config.toml
num_hidden_layers = 11
intermediate_size = 1024
norm = "layernorm"
norm_eps = 1e-06
attn_scale = 0.338
bias = "none"
tie_word_embeddings = false
extras = ["capped logits"]
init_std_down = 0.0
optimizer = "adamw"
lr_head = 0.00744
MLP neurons of a small language model. Each row is named by its layer, matrix (gate and up: input weights) and neuron, and shows model dimensions 0-127. Each number is 128 + 24 x the weight over its row's rms, rounded and kept within 0 to 255. Numbers have three digits each. A neuron's up and down rows have the sign that makes its largest values positive.
A block is one neuron, or neurons of one layer that tend to fire together. Before each block is what it responds to, as a language model described it from the Wikipedia text at the highest values.

Description: Temporal subordinating conjunctions. Time-relation conjunctions and prepositions opening a clause, often right after a period or comma, such as after, when, until, upon, before, while.
L4.gate124:123114137140123110176141141105139089133139145096160096129092137131147114106158174134114155113135152149133110106102144125133130153140117171126130096113081069126153146165113152138122117122123130147146096109122090160152132138149160122126165089150092141151124149167159136118150122136177129106094127162107124127087092137141137155095098132138158154124140136120090148128116102114114119158153
L4.up124:106135127138155132124133131169107141143162101128071142111103127100117122126135099148112154110169125134135129089164126083135106169112140095136118139114114134127114126153151147122133121151128106132103169142112141196098133158116117173104135142110162084130135117149126114139185131132163125112100137146105130092139147167116139164139112136094124095140139159114100141100127144116103133119124
L4.gate386:150109141088143155187156150125097084150136156112175109110102117105120121132145116149109130142126121152106125116151118112187143103137105118129143088107113143140147120135145133148099103115133119072128132164119155135143158096146159149140187136148085153155060163126147135078123153153122120094119131133136089148146135185133089119114135136127135151095117122117065149088117115122099105138145
L4.up386:157113120114118131131131111128148121126158100186141139118081072153134157098088122155148129130166114125140124099132104149126125133145104126118127146104157110131135102130162124108127124136118174151151103132134096129133166126162143100103152162099107111127139111102108113156162140112127123143083141168106135163095128101148144142138122147098147148099077139104116157121089135134120152109097
L4.gate724:141118162162195149146103117112137144095102125131120127088113081123098136108131199117109147171143126127154122130103134119152072140102129122132091150128151136151119143150105111118096121153191123136134133100119111146130119116139181147104131122148067110134139121165137149151109148153157117106167125144135119129086118151133114190133100125146127101132106147124085130140166111170136087154119
L4.up724:113125144110135114135134133099073115129125140077106100119129121166162099130142154137097128162110121121142145093134157077139135154113112112121153105105130082101088155158129091143167131146099153140122098101085081176123122084115132095130182152149106160137126132155088115165172141166139158128153131146159121106154116157115182153135104176191121111120125130134160134098131094106144081137130
L4.gate905:113112137129141092153146132118104093131133128137159104108117136085126147125134108137102133118146134131103116111073091134124089159122090105130110138124155120162176093139124135127122134135134118187102133145115134081175133153172138100141160113118093121147140124125103149089135119108123100156138129105129126109141104171150144155121137127127196067155129156120102138139126114110125143128129
L4.up905:074151158116178164130159076110147137149109157110144105131100133082148142153087172145124133112148089100120157137144125123148120103157143113117158157142103141129127098121143111146112141169098081120151146120085120149141110114102125076127103120120125061139095108119124174105161120164097089097182110099178143158118123105095129145114122095138149121120108143158113111116139135141098126159102

Description: Name fragment after initial. Short word pieces right after a capitalized first letter of foreign or unusual names, such as Xi, Xuân, Jeong, Wi(-Fi); also "years" after number words.
L3.gate642:106136183150151135089164127103079092127123144180135123159108103131135150177145129133148125133125155153121112154106137105133154109158082142120157113121142108118096121131121105152130161140113124149132104118131108168134137126159116112144169113136134120128143141110137094149132095154097155119156100157153123130142147159151144176164120133155112081132110150077130129138128080111181105126117
L3.up642:149130116122101091085116192126120126105140114115138171141129150091104139132176121135084089153158194085120111122122096143088117099111150098121155173143149152137097159112108114112115138136145134133099148128138169136080127137120108157110129104168147094158127135187141109087156106129136122103170086152114141138167141111104189090141106102127092126119110130097088153170145134124096117124106

Description: Have/had function words. Forms of have (had, have, has, having) used as auxiliaries or with to, plus linking words like with, of, due to.
L3.gate137:103127152144090140117109136126097097114144129107125128155145097145069149126176170116116131100137167128154093104102132143202163141174087124088132142104096144163138141143149127113123144107129130106132107093146121109188130107170098121117171129169133121171112104138158100153172147125145098132133137140139139127144112141136116161122149112145102181143136112092148107103078095120124113145116
L3.up137:133099096134134100134145159100110158179134155096118122129165126145112071124134135106103163113135169134123158138144096120168111133119154121162126073134134148129132151121077123135136141134186145113088128135143143148142136118095115120131123094133139113132163138173142159175158094146143086140147145138126125099123126085111103097117114144131144125144096112132134175107193155125127116115091

Description: Mid-word pieces in romanized names. Inner syllable pieces of romanized Chinese and Korean names and places (Gu-ang-xi, Be-ij-ing, Hye-ong-woo), other foreign name pieces (Z, h), and verb-following to/and/would.
L7.gate283:100120116190152151090137102182096132139154130148148091128119121130090123162124114097128179126176102149100131130137147143071097162170160150132121176124130104093124138152114138131150132136126175126135205083127113138128103131141081093089135101060130136146153133140147095140131136140128113092141120131140110119077129123126150147140102129111115106165075118173122172120193084103122122141109
L7.up283:174104121129122146071113126072125141114171122150146138160128141132148187141173123099155105097147105125122112110111157107116117136147119137126107142166112135164083118135139134109133100164128132129126130149129150149159142129150139134125107105147116147126108129139154099110147144118166115151145148147123103095105122126129112148164166158146135153109120097106127134103136183105112128138109
L7.gate544:100135169097123128131160099116142153133154125117124110152098111113140119120149152135139126077137127107139135156145178135127097150157125147117080159068148133106130088180119099111129114145148061099153119132117144149145089111125132112116170115130083092118150134165172131136120126117141119139165077148139109117104132115115132116127120119124126106118130117130129128147136109111140094147179
L7.up544:152123129156175108117126147137149136139104118127123145137122160109089079134114136103133165116113073132143160194080136093102109128156151097135146133114113167150102154119070134122108125137099160133112125067161071188130143133159141128134123135117193154160164120109136118135116093135121121123085108117095133113142138146120154144132113148114161128173094106131128141122150125123140157113115
L7.gate549:161144205115140141127114140101149128130142114139153167150127101124135130128178134105119165096172121136120153131131164118109143121180107131125148153120133134155148113139134106113105134140133126151132123100113091138165134133132190113144112115137114120167117149150159102114109135137140111102121125149120104119146089106168111140092113107120154118161103085089118133139119110137066145140115
L7.up549:079147088085116130114112125156096156148181125105126155112117137105139077142136153096130129134102134156128150131118146137088125158147131168108157154097162145098148130123097125136134092103177158102148102124137140146080057134135114146093183176133149120083143070112131119117148118124148102121119122153130116175080117119186122160129095107112111159125082105157119109133146112137125169129146
L7.gate616:112153188148163121064130137104159135149169125143111129102170137161141103115114171097115111155152109134113116138104141140108119108134154169114128189117172090135121124150144127175152117111150124140150133152087117102134184160118113132094142087135136126122109095123145126130149146138157129156153116127129072148113130104111093139099135137096118083129128132123162105130131145148135153134155
L7.up616:153132188098123138137121063122092144133165125143165132140112136104158119134109087112112110115167123138113114160131110138139143116124122128137117119120095097141112133144151151130163117177138180154135127116096127148124119156139122130095116134107095105173142128105177090111105140093152121139150118155096154130140131131102150153152203118163140137117087124123106123141086126065109123102142

Description: Inside-word and inside-number pieces. Middle pieces of split numbers and words, strongest on the third digit of death years after 20 or 19 (1950–2015, 1934–2018), also word fragments like T-ric-ameral and v-ic-arage, and hyphens in ISBNs.
L4.gate171:125144133103120165100123142148125136138146135156116089138059145158088136147145113125160166090147104105116095121129116123117152089128145138112107132133174051098151107134144116104137159094106140122170151108124170141135142138132085153132135106141093115123086128120130108118164134107169117161077174152135138122138101144096146136137118071123089129125112142164107123167133131161103199127156
L4.up171:097129080131126157127141128125208140125130150124140145112138172130122122161122140135129077099137151099141087109133112080128133145113176113114096130135119101151127131126151171090156101142169127166122120096103133121095113113137144176130137121123161143134128120099135122117123117113122100124124117095125155108099115132119123136110119142167103136122122124096141152147106104101104187114139
L4.gate692:119088106148110085120141123091152098133133130130085090147092091096160158107157135133118168104149150165112146155144131083139151124114121140100127098116120106120109097174141107117101141084147172105157145093145126191127151120132129104127135087124133144101137112104124095136138142073157110142142142151134146141120099124116157151114071157153097137112130124142155133111126111161112167175119
L4.up692:136116089101154134085151116111135122118096134120123099150091126124140137086092115153144151144130120139074117105118111128081150105093071145153201108126130145101113117087153118152122128112117174099152116107134099109104174140144120127125152152144092094137124138106119125152102135092141102089109173119108149135120137098160120140113160130112116140098146097092129100159172127138159178145153
L4.gate904:112122127103122135145186125119136086096146125130127103134123103100172177144169120128162167101172119175110095109115110097153139144161122134152139108140087076100157141149155102169173156089119090126089168094196144107137125130114123143146148102126108161076127136146139138167133119123173094113131113185146131093142127153129149145123146099155126134173135163121124140143142121148125160170132
L4.up904:106097145160149088135121086131144118120155119133147130102209139101128123150147114099136166113162123123129123115150139159083129135117168133140114138157098102112154111123131112090137138122105146111109110124100136156126131100162136145147109125135100135084141115097142104130129150097135135107126190133100132137122093138123130165101142160120085174138122127130085135140125108167060127113138
L4.gate928:086133114143121092110146182116135112116150106137094119154095108116115144149101151127122144139123158161098099138181121166161180128135104135126110152103088078101106123121110105122179126119109098169134144148145149185112165116148122160156089117138134095104112097160137087097111155118159130139118115113105126166120133099072168143144138147178147129130159139147095179186103126109107108144132
L4.up928:166134152135139134103103134137126135125145124115122114127122090150134092060128120130143114126080118161078168124118135132098139091115160137145173147094139112125119102091139113128110125150131074089142126119137130121082116102150096119112094079126118118098099148129115110161135129088118125168134115129128140101125111085132164146160100166148115152160161126160104108144134144095133140128104

Description: Mid-word name fragments. Word-piece tokens inside transliterated or foreign proper names, mostly Chinese pinyin, as in Xiaojian, Huang, Cheng, Zhou, plus Zagreb, Xhosa.
L4.gate109:157146149125168128120145156140106116115135161155128061119154134130126143125122172160095101114151134100131070184140137109099178143138141119102107147159137110122115080123128162137132163119152116098156097107130124185165119131137164114114121101152116120163142104136176096113122142093127154132133107141123145076112128155100134138160109137143119100181128053154120117137154109130131170151124
L4.up109:136144150127157123114092121142082141126169147123100176129129146129120119150141111114095153136165186127086106099078128111109065136155106128152101147119112150118150136101092121106109159119106131068163107107161116166075120141123130157125131087130114125118090081158173142116219137162139102157107126148132101113100145110140107142160123170123133151132142141147137147102126105139086139141116
L4.gate233:124143120126152153134131171135130137128174108114096100112125120177126132179113160166147154107141135088100120151134097147123147123126111149133142144082114116124126148115136129152123116122135099098141136103126134161112099112129109112100171052138081103139103102138144099166144102090112139131132074181130086138130132160125141131106074118168119146144133129160068123130173125135173157141134
L4.up233:133104153116167165129171131106115145121113073147130153130146144134149103157132102132129138196134122107150127140104094139151121134123101134135113109107151110126120131145159115105149123111147121138175150123113122159128132127127146147099104079139094109199133098120144086088123140106146127139118114115088148164131087085147158128148110115146123123082125106149144123138118137146124112123135
L4.gate424:150134133141119154113109179128112133086135086111104127123098083065134139157120119129094121134147143175110126110097148152147144144138145161137122154123147127155143096082102119120164168095139157146139143165117102189147068109121146137158122096152139151135133123104144117129132106103150136120101102137146124137137100108126105107117142125172123094107106095123136122103168064087096092174121
L4.up424:137159134111156141111096160105138152101122127120084122131106133109150175136141151151142126128126111150101134125095095121111110123127136118111183185117115131134150091148099113105150152139103173100141077100142118157145140102094108118134139137152175113111100127204145128108144146091157135130147160144165135126082128105141164173130130171128127095075092136104137164145179110122123123134137
L4.gate601:129164125103155145092124142079129110140139160113150144132103138088098131119123139110123090130116165124092111112130123143123118153127124121135155112149133129099201094105144120111098138104134127133140117095161107146142155091116109126140111151178083141117146138144110169124099140127133122127166161126136098157111130122156118097129144110136102141119113159164124134125126121126096135132147
L4.up601:130106144135149134106126143142149160104174141114128144106151098134126131101121111148095134153113149170100128128115137098078095103122134121128084125116096123105103112103133114118173143136158139120114135091180137147122100157109157078129158097166143143138142128159133137149139107083109106154090108150151104138179105110106121162149148113132161141137081133116112149116171104142109115130098

Description: Year third digit. Fires on the third digit of four-digit years split into tokens, after the century prefix, e.g. 17|8|3, 18|9|2, 20|1|9.
L3.gate249:138103093083148114116103113184125167138134123160130120133127137141125137158142110128142129090084129123126129187122139126133154072144124121082160106149151091119132127134097141147106116133125121147157087125123132116151159160190130118118134129138151119115121140119080140106115117089125152146133135136093133154089117214117080102085089153103111085131121124159103115152130150107137131126171
L3.up249:119097133151110137105153079168133137124142121123123060159121133116119120124107153120156163095139074147183159136079141076112151141173163135099134136115136133107146128133128108135120169097142120128135131134133151128120143133112134128092175131130121116165102126161075128143092151093126121143102110147150147109110124134129112120146109099168161115141146161069061124140157122101096124160109

Description: Determiner after "following". Words like the, his and 's right after temporal prepositions (following, after, upon, during) that introduce an event: "following the", "after his".
L7.gate49:136148148138167110141129122143135102111144151153149128119143099146137112126146128108164161095111121112108123095172113139152105123084140141154131157169150168100104104148164141154114102096149080129112142138095155138161165145126151136100098110141113114079139131125133122140199077083137121125146124114153093093100119179130157091159102190135096134147147126152126178138115101149118126139151
L7.up49:169143137103139123110163157161163105130116142124108128147158094109102145122156121119099134136134076109141095131142079128143140107130141102153163133147142101096163152105140152126140139173127116142118139099123146128112130142124110140154162146120107083138114096113127115149134151158129131112148102104112108129107087145119165106098093136146168168175110134161158159101128126114085078119105
L7.gate451:127121161142084113131125146115099110153132133068158109148115083153143096150103133145146148134172135103112144141109077131120097140153113168125147114106137140102135106145090116151111099113133104121130075152136118158158152182177105141132099140167125166146187134140142152135143092086150145063132174194113120141132105117129147098115117145128108111100133075107126070114093125100101136149166
L7.up451:113164103128141096111144130120131105169136123090150114123158137150104152150128168115110121121104119085147145148137138065126103141138157134111166143173142125160134157129152119117171150124157164137116111126140142124147125170111169123152140153116110127089137126174116105188167160167141119104140102141147157119100141164109143128153146134103108134103115113166150120155133148134135108145077
L7.gate536:085150100101128109089096136106108137125135164143168117132131154140136117155144153127134133114128149086109104147175139133120086167145144135081093140109132097105167117166091140136129130108178110119100075139169126137158125119144140181161102141166111187097143165176141133154167101123129156131108179158149129120095139149068114096144137069096137107151141156112144132110133138143136105113145
L7.up536:106108102110149140121120143163135120097192143131144104091107173146105168091145130140141154142100110140164091148092152115156118116159129146132127121172098145103125143129147087139137149146102129123106107099161166152153146077116091123124100142088087097143148112124093146147136117136112092117125113109140140059105106163127120081155135111149087106128138095138164153138080144173144139147150
L7.gate987:094118159153127128135127130185139140085127169126130091153147102113119116138124175104118125090157119144140133160143146140121124106112166089084168140092144135114142109128147106160137107082183135151162116150113158159125097154159147131107148092155163150099185108153101107168130133155123140130146143152150133123115088148139145085111095099154122123094101180138115100136164123143107120141095
L7.up987:135111099134136106141115097144096108107169144151129129095153128086107149165158135122106157160127151082083165116115163122131146110117124142074086145088163124162150121127091127160103101099176118107099157120088154181171096098151127103093123150131149149129129135148111104146158103099151148158122159134120111166116142157094142162144122152104124117127130094150157191180093179148129153130120

Description: Inner digits of numbers. Middle digit tokens inside multi-digit numbers, mostly the decade digit of years (20-1-9, 19-8-6), also track times (5:21) and ISBN digits.
L7.gate44:097140109147125132134156104150128163108145136136138074123107168098099141115158129119135143093134084158161097129109162105140142136146175126118108162124115136151127125124105149140152141107120148138127162108101105155132133122165117120159091113133123120085132125117131111152142108077177123138131139173123123142137111153095100090096093179155128124162113115128172122151211082101133128101143
L7.up44:140113110140116132155160121097195104087138146144095073159126142130114138091108127136108105134126121080174107149163134144149150150173093174144122157138122134114141123130135137158095115144149144143132157099151164141117117153170156154096103140096114114090168137138094128118149151112112141165169163081182114099107134124118106125140127135127088115111125145089135129131077103127123100131118
L7.gate335:100139102128137125123144116146148111134135179148150143144122103136121125145122108147140152110137161155116109140148113105153135138127093122123117121128140121115101099158136144160117152117126170147141129080125148136166154135158134149135123156147099132137149142144113140134129103104139136105148137143096113134104103187133137127099135130174104109124136121101092182162178103109088131143125
L7.up335:178144134107152175170148070135138164117141136149146102165141117162069148129142135161121134101145129150162121113120072149119144167144098145134155095143112130112131137143124111159094125104124153113129135126113136107143108183149163115141105144132123093135137125107167139133121152093154149113143123117121098140114113148163088140107152176098091103125125114115131084118157143108107147111102
L7.gate868:131136123093117116120184151109126119144151133101158120118133159135102154158131071131140151090127163130107120095080128161122126108159138147126149134116090125146141129127134077156106158125124160146143155129127164147120141122095134096101130135147126106138117205186137099111105134115127146147119105146109118129115080150117154128102126147156138107180137158135122100130156110132103106163137
L7.up868:125125107178142122157120106146158140082163122138099138154091106134122084079134146161165140145127119146143112137106113117101166143126090114138110157112101128144144129110117107111130102100131168096150123152098128123140124095146116157143140100136129105110170102115117108149163138110136153108153095130154120110056132098139101141119110105142103125126100145091155162186123141119111129149146
L7.gate924:101148142093135113129121131078094142117165114128126121129122135099147147116102152126099135100134128099149127163156153120134130121165145147140104132175160094133126091173138119138088085144122153117132171102109103141122120117162131129147129145124142136139142129177153096118126146123167151133156119133098089154160126129104128136122158170116128156143132140101122126162134090112096104148150
L7.up924:111156094139164158175132081168144161114102112128116113141133150108108114116096091121130135142087104157123128124148127121129103145125092130145156102174094136068132116128167104128100115154127150123132155123107110141188109089144129138147139109136139100109105166137136132129118128134101121156122148114149124098132115133151132121120168151112130165169118121100145101108118106151092117116125